Part of a small language model's weights: RMSNorm before each block, untied embeddings.
MLP neurons of a small language model. Each row is named by its layer, matrix (gate and up: input weights; down: output weights) and neuron, and shows model dimensions 16-143. Each number is 500 + 25 x the weight over its row's rms, rounded and kept within 0 to 999. Numbers have three digits each. A neuron's up and down rows have the sign that makes its largest values positive.
After each neuron's rows, "fires after" lists the tokens most often just before its 100 highest values on Wikipedia text that the model never trained on. A number after a token or word is its count.

L2.gate109:502524547494507522464456485489521504469488492504483490479502521503543469548485491477463532476497494460482538511547485505505481494466488543447492484513511523484484504498502492533438513523540481492465545532521513534516503480457480494536510502510452504503490489509459469487500484475563534497473483522486453486482531477490484512459495522464499505490480509486515495509480478497529473530495
L2.up109:495500490552518511538465479452496530501466505489487485519497524527512533494514459510459493509472488486523533513491532512495486484474547488515500493482526533484487489548530540577483477475536502472490525487493473521508518538484549464528515518475500512453521525462534520506482466471521491526519504506498491509463500485498497507479508506509473526487498526519500462455490515488513478525481
L2.down109:444488473519516512536504478479557541479485507542482544488435510489516489513506502506487488523473509548472495455483521478478503493490494509486517515476476494469488459529515498436504488458515492475473468547451492464521572471549473486506517508520534478502526522500522527444509488488481537528474503494518514552509517501499507476487479499525496512502476498500496473478484504505461505491504
fires after: "\n\n" 45, ")" 10, "det" 7, "er" 4, "fl" 4

L6.gate184:522495451517509510493472446502535528494472479460514485495501477479483497512492514480518497535475487432498526527502499514543492462478490491489482484503500492478491559476505513523468499491516488526503504512529479505509536524487549479517482495512414480479510465541521477495505512525504493491478505512476485539506523538539472543492523527504480473486504480488501513524478494521526515553482
L6.up184:510484516502478485530539504540488475501459509464476494510482517462520486513527527496457502541496479445519475490512521488520497486512571543478506495491515481519447547499509503492525530469514528496490464477518491510497518534477534457485457525465523459503488489525518464496513525516480513490461508502474531499476491494542478505483435511480477491493526467548547494487488484485528477488513
L6.down184:493554524500496503496572505516500516501497506532439516536509517477514483488499516504509484506515510498489446510483529503476492513517513542515500468502506518502505463510498526495540521506513510493520498492496498493515509476457520499489526496511542525475504518484482491447438503527523604491529480500506493501476474486489465485526491498481492493460533542496495503515485535470484507480506
fires after: "| " 35, "h" 10, "f" 7, "; " 4, "m" 4

L2.gate430:490513492533514462495473505488551563491533450502535517496480487490470533505486516510577502533493472517473521539527503489481544472527496527472452483481478500474476473458481485524467492492460456450508517490475513496488473458497515498493513519468534495533472478494519514510499519492466514517546527517462523479490511511459489531494507489497513487487455467489547502559478448528484502501497
L2.up430:493497515498529501563521516463495487492457516529481480488520524538515500502441539489485452491503525536488502536484502506539498483532520497522503493507519497509499497479545508487492484527480509519532531540493569493505501506493481498528468479489477522524490529503521508512497515525559484491486502562499527505557469486437445511499471528487507520494540473500518503471490521512476471516510
L2.down430:498468475520518507519524497528440481522476489483539488542477499527442478469559506465455515498509542500516485518487527560467511489544495481509492519479524474451484504485552507481470482500500500517540485490496508478485462513492509558498503510478483527529490537521470526507465505511477547521516507506530488538521509511525490479496465473519523500525513471450508519481483489496483535540493
fires after: "J" 33, ") " 16, "G" 10, "as " 7, "ak" 5, "activ" 5

L2.gate83:554528493485491483477509503481467502500506505482484543467466544565455568528500524452453469487501517484453513557500516493494498469501545535499468479502480508520491518515518510524544461509505524502554485466498485505507477483466479517515487515478465521507526518495548524534509503477504533547486502486548492481518501515503442500526520516512492498500461510452501497543509486469500483542489
L2.up83:506502493495509484495509512468501487508449453495522538517532502522507483507462471500529485504505437545452519487500500503511521473558545507429492519481537507514489501447477570530500504515483500519489525523494517499485518516474521534529520540503457496523539491508502481487507487491502465541503495505448498494493544456504480440466495513481512470481483441564505492529515502529511510508501
L2.down83:498510470520494481494524492497508504497513493497477472501515485494506485441554470534485478487551449483500467467516494499529526495480493500474502483502478565455530473507497542511552501470524521467518432498484502482506457512481542486474495498495520502493500523517475496491545500538510511547446538484469474475495489491500486504513457481520447483458475487518508511465496542478453505505433
fires after: "h" 13, "L" 11, "201" 9, "J" 7, "H" 7, "er" 6

L3.gate228:514513485547533489467490494529520500540515471466535487508525491497462481498495518504455493528490499475515484512510507500493543460536475538483472549479492494442507507518486498494479435562521509515497529473466483488555493470470512432518494538465514543467521499541482512499540498474490508494523496507505471515486495518457478476476481495470504519487473498482481511505468481505477496483489
L3.up228:510517480510544533528500525435517464459518523521524497540494461452506492494469488479531490478511490433448480545474485527446521476492512522504490501506484509492544493481489476515445482540492500505437498538496517434536499505510511522512441499519466513538507483521523525471524478502485513523525525485507535483508494542482481495459510501508522503529465530516540540497482478499536533500493
L3.down228:517492471501500505484515506534507551531488501475526485500493513477534509489459499498466523519519486453486482503483528518528553508511484485514534502468496476496485483486465520507511458548485483485513494533469480545556547517520524488468502485499493505477491511540519463520559489479502486485515486544490499471493533467472469498477484512502470496438520482494478505475468508503480515474438
fires after: ") " 17, "is " 15, "was " 12, "=" 9, "8" 5

L6.gate361:495511496460506530460523433482507509465519480517501508522513492493463516500517519478508506534528503504477552515512500482501532466532475522506510555461496469512526496492457499492492494504521523561512469538491499478483471457511513494509521480540527502466512537500496459455528476495481489503484497510517509497494488501507462496494512515485447550488482543471518494488467466495499493457503
L6.up361:522477513502515521502497483527498458511482471501483488537453487511492486500542465510448514525518473480491530486504523448511514450509464509510514513490503489546501482519567528472480462527494546526520472530478494548522512547511483511495490477508485458491533471432507517529469522546481480525511501525521526510479471511518468500508489514479497470507543518555515493487524552477521515488492
L6.down361:456482516526465522505463477509532532475491500504501488503458486533481495475458497508519460491529504502469515524502449470511508512488490496511495515508489488501487526537508452534522523447481467478507510524506484480496462498524484463490499528531491488526510540495525509492478473442475524501505454530488494511522469501471511474520466480473522488478457551507552506475463494529453482496530
fires after: "L" 26, "R" 10, "a" 8, "Le" 4, "Ch" 4, ", " 4

L3.gate86:462459474490520507502481544505466538491444519475506463492473531495507470539517481515479504527490457484487509565479538497536512476473540516506526489528506550496507499501474490507479494476510496492491533503519532499569536511499532487529510487538450490483465546554509481515463508535523507489475494522495465513526489505503486517504509533477524477502501507510465504503502458464477477502490
L3.up86:506506506538519523508522460548507504474506527502510484514485501522529494502435479436469506516493457454517492483479503478490558510534524478508463493525503456483462475520497512465471486508533470441497545510450518496550506511478456492522492494481503489489506503531486518490495481466495473529515537475517509507503493574489489517504523526537481460492496507473498486510465499473503525518506
L3.down86:482505492490525481520487521480469529485480461520483502480499499532503472514491482476460513533490504514483497490502549543487526471517526489480504489505505460529513473498519483476503443520515499523496519527442496489486474508536517541499474509462530518481489507507492488515473527478519491496464522555492505513513535536495473555518537539524442538528458501498490483537450536526544512529494
fires after: "L" 13, "det" 9, "ig" 9, "ret" 7, "f" 7, "H" 6

L2.gate133:515523532483491513494511542486474480476545503479525533475514471493489509523491457481495499473511465505455461513515518517535502551462504560489448481493445514502476503544493491537480498500467515500508509518471528491529538515521501481472469492482483509505477455518470516499511525505465454504440502486484518518487526532499532487525506504504503509513488502481494462489498491476499554462516
L2.up133:516516544477493438508502491533486463505507513516529524499510523578515494478488515485532535487510472467508504508516514512510537515499514546462468472493472497496475477496510518468437511473502479505484512477531504502508520517485501517499509486496493499481484544480556498508505495542464518520473514514470483499508553501565483467515508444455490512495479509486500509450529519489443500507546
L2.down133:536526485499495475467540479473473449491473498520493529482523508485486527449485499488491490495491473493535492472495501510529501539508515512497521497532459498501447531512472502543515494521525470486519465504470505487517489489494512494518516502475470465492487511522523497501502496477450496524513527520517495506514504522505482506465477496474483496498545511435470482506477470532560504478520
fires after: "b" 20, "St" 13, "s" 10, "at" 9, "sc" 9

L2.gate398:547534570480512520447534549550491544529554457489536504481486517509508482524483512518542474494459485455452528509505491475500524511495505508520498504500467501508443494472483493492478492533479490467497483528545521523511511458483462516476474490553477496503432504488481520487442471482494456494472467514519543514487478468472454511515525535483530503498494525503546510533531510494466504527492
L2.up398:460499499502483509482528477495481514477559498496501496471502510520525484467531481498516478479490481495508479491517559507496550509528474536543497482491509475459494524549471459505466536531506466447521530459480502530517491475529453464472494504524510487535496463518494468496535518486530480525506508466502537470449531517485526517477526494524502493535445495525531529476541498490498460495520
L2.down398:489519526503463491487592561499471517500528532514501480491512488522480478522495489517536554494484422486522536539560494483529495518502498541514493485469493466466455525493476466484488530471515482501479520505533531481505539535476531501558498493513523520490478508507504445496534529471466498475505534499502527504523498526473520494511430485507560513520500501515479505517513509524510494499498
fires after: "b" 59, "alb" 11, "arti" 10, "C" 6, "Rec" 5

L3.gate172:498505480479519534504476498510521509483505484516503489518499516559538479489501531534518540504514523516482538505536526503475537471519506519483482504484518495494481480540548541433469519498509525523480541507508515486509459526509510521539483501477528511495496485495456469464509543469535509480495480494508490487502514545504468531538549467467491490472474513531513471522467480503446475529512
L3.up172:455456505495480507491507458506493540448498517466460507509485516529497510504528486514485535510502540478473542510521508470454454497502501510497512466523485466474530485542496477496522514486518500475490491479468549516506529457539499484519489510464460512476515514501517465478504530529441519532520494489498485511488485455523487489528535531517480460497511526477512493468557509467458486512519
L3.down172:517509540520440505499516472495536557502469478478463539470524501512515498494515511524561482469469493487496517490517479490480491501507490455494497547506491531484495503491502526541472522465551484454526526478521502478464503488465471479450519485485535512458476563479466447517498495482509480518531502470519489496517469496472499518494520481558470534500485466494433446480479476497546498491524
fires after: "F" 18, "\n\n" 16, "the " 7, "f" 7, "T" 6, "M" 6

L2.gate434:499498473511493464479514489508539455501476497418512502491502461479527535480489489499493476489570506508502528491494477479491458519510452511470507483494521501520514541500524488476480443519499498470506502469519488546547516506501497538487503469482482468490525507607505444476500474526488486495525539469489469505465521490501502546474538531482483509491499489521492501511470513499532488506512
L2.up434:510507498508502486515512480503499512505507501479488472499458462518500516525495524475504494499510515495506498565523477508483468492488516535447478488523480506552527513478526511544518453500535521482508424458508485520509481535482481514462508514529516485539531496532535468478510460547528504509507501531539530439518522482491523481496496552541504491514507491449498488512467458502503505479459
L2.down434:493466491535516512510523474490500491478490472526466485506507558494521494493495495518509499518497505490501500510529507541497485512471489472479545497505484497460489485493517511477506484516520498535496509539510491515510452485535468515509506524531472495503524474535515495531495506463487512487492502475512482455467468487531509480522517506496554464450517484470546484487490511499521482463475
fires after: ". " 20, ", " 17, "/ " 10, "ph" 5

L2.gate250:555517514531471501530473502480493525511563535504501542440510452438514483535534499492509483541482536506497517519489531509537483466522495510523477483505499517479491529490495485499479498494521504502509523521546544481502459504471480491494514495519495508490478491539463475519548490518554510513528507486525501475482563484525480479517550491463501492515488491543482480494499501501492540515484
L2.up250:543506566466545477474501495509493492517487493498456532499516521505521554525489478493465502512512533497488499485527532514529453507496531450498497490516523497518481522512507459488497469476493487493452496487466495509532542526530449503521479498502492508489491514479520528532538476481486490502507516519535507520502501511476469480513508520515520474476511540448521504472524524535484475526522
L2.down250:457476535460503496475505475505532525528504458524522511510490508546507500473526496494504555485489491489483488477455527522513508489488492541499517464508513511524518474515488535523516482477514543516469520495491509527438543541516451499543524485490423476510479493494484518491506491488543476532514478514539491504473502496464485543546536521494521499464525514500490517503453507454472498515531
fires after: "G" 26, "J" 10, "B" 9, "g" 7, "he" 6, "Gu" 4

L6.gate175:485508488538489460496464524484489515531514515475533498471531512485512475498444506535505463491468519489455475479476532510503491447493495474466474515520501513479531494515506512483488477513525496535499486489507472515570476497461547464457472503550482519499502523480512518499549480527498538464449486517482502531494503485507500520540512496498559492518459491516507523493485470514473544477531
L6.up175:496513472492480542507510519505480440489522538510497491510485505493471526520468527498488490469514492451476538501480542484542519438534476547517525505578499536527493501530472468498470477527496509508451479495512479527529516500528533520515557506475495500502507520527494513521512487497527496454482484516505462489515501482465499512469475511481495490524460458501518559507521490467500493492464
L6.down175:516529498462478540439525490479514469558496467478479512486479481498478542486507471464435500509542534450507492493499489509522526516551489481519550516496483519451494532462528538537499491500491487462489496530485492511494532526481525498464504488480494480549525545538491493526514488476447486512509483514487470531502468522508483572483501504495528481499468479523479473516537499491557483476547
fires after: ") " 23, "w" 15, "child" 9, "am" 4, ", " 4, "-" 4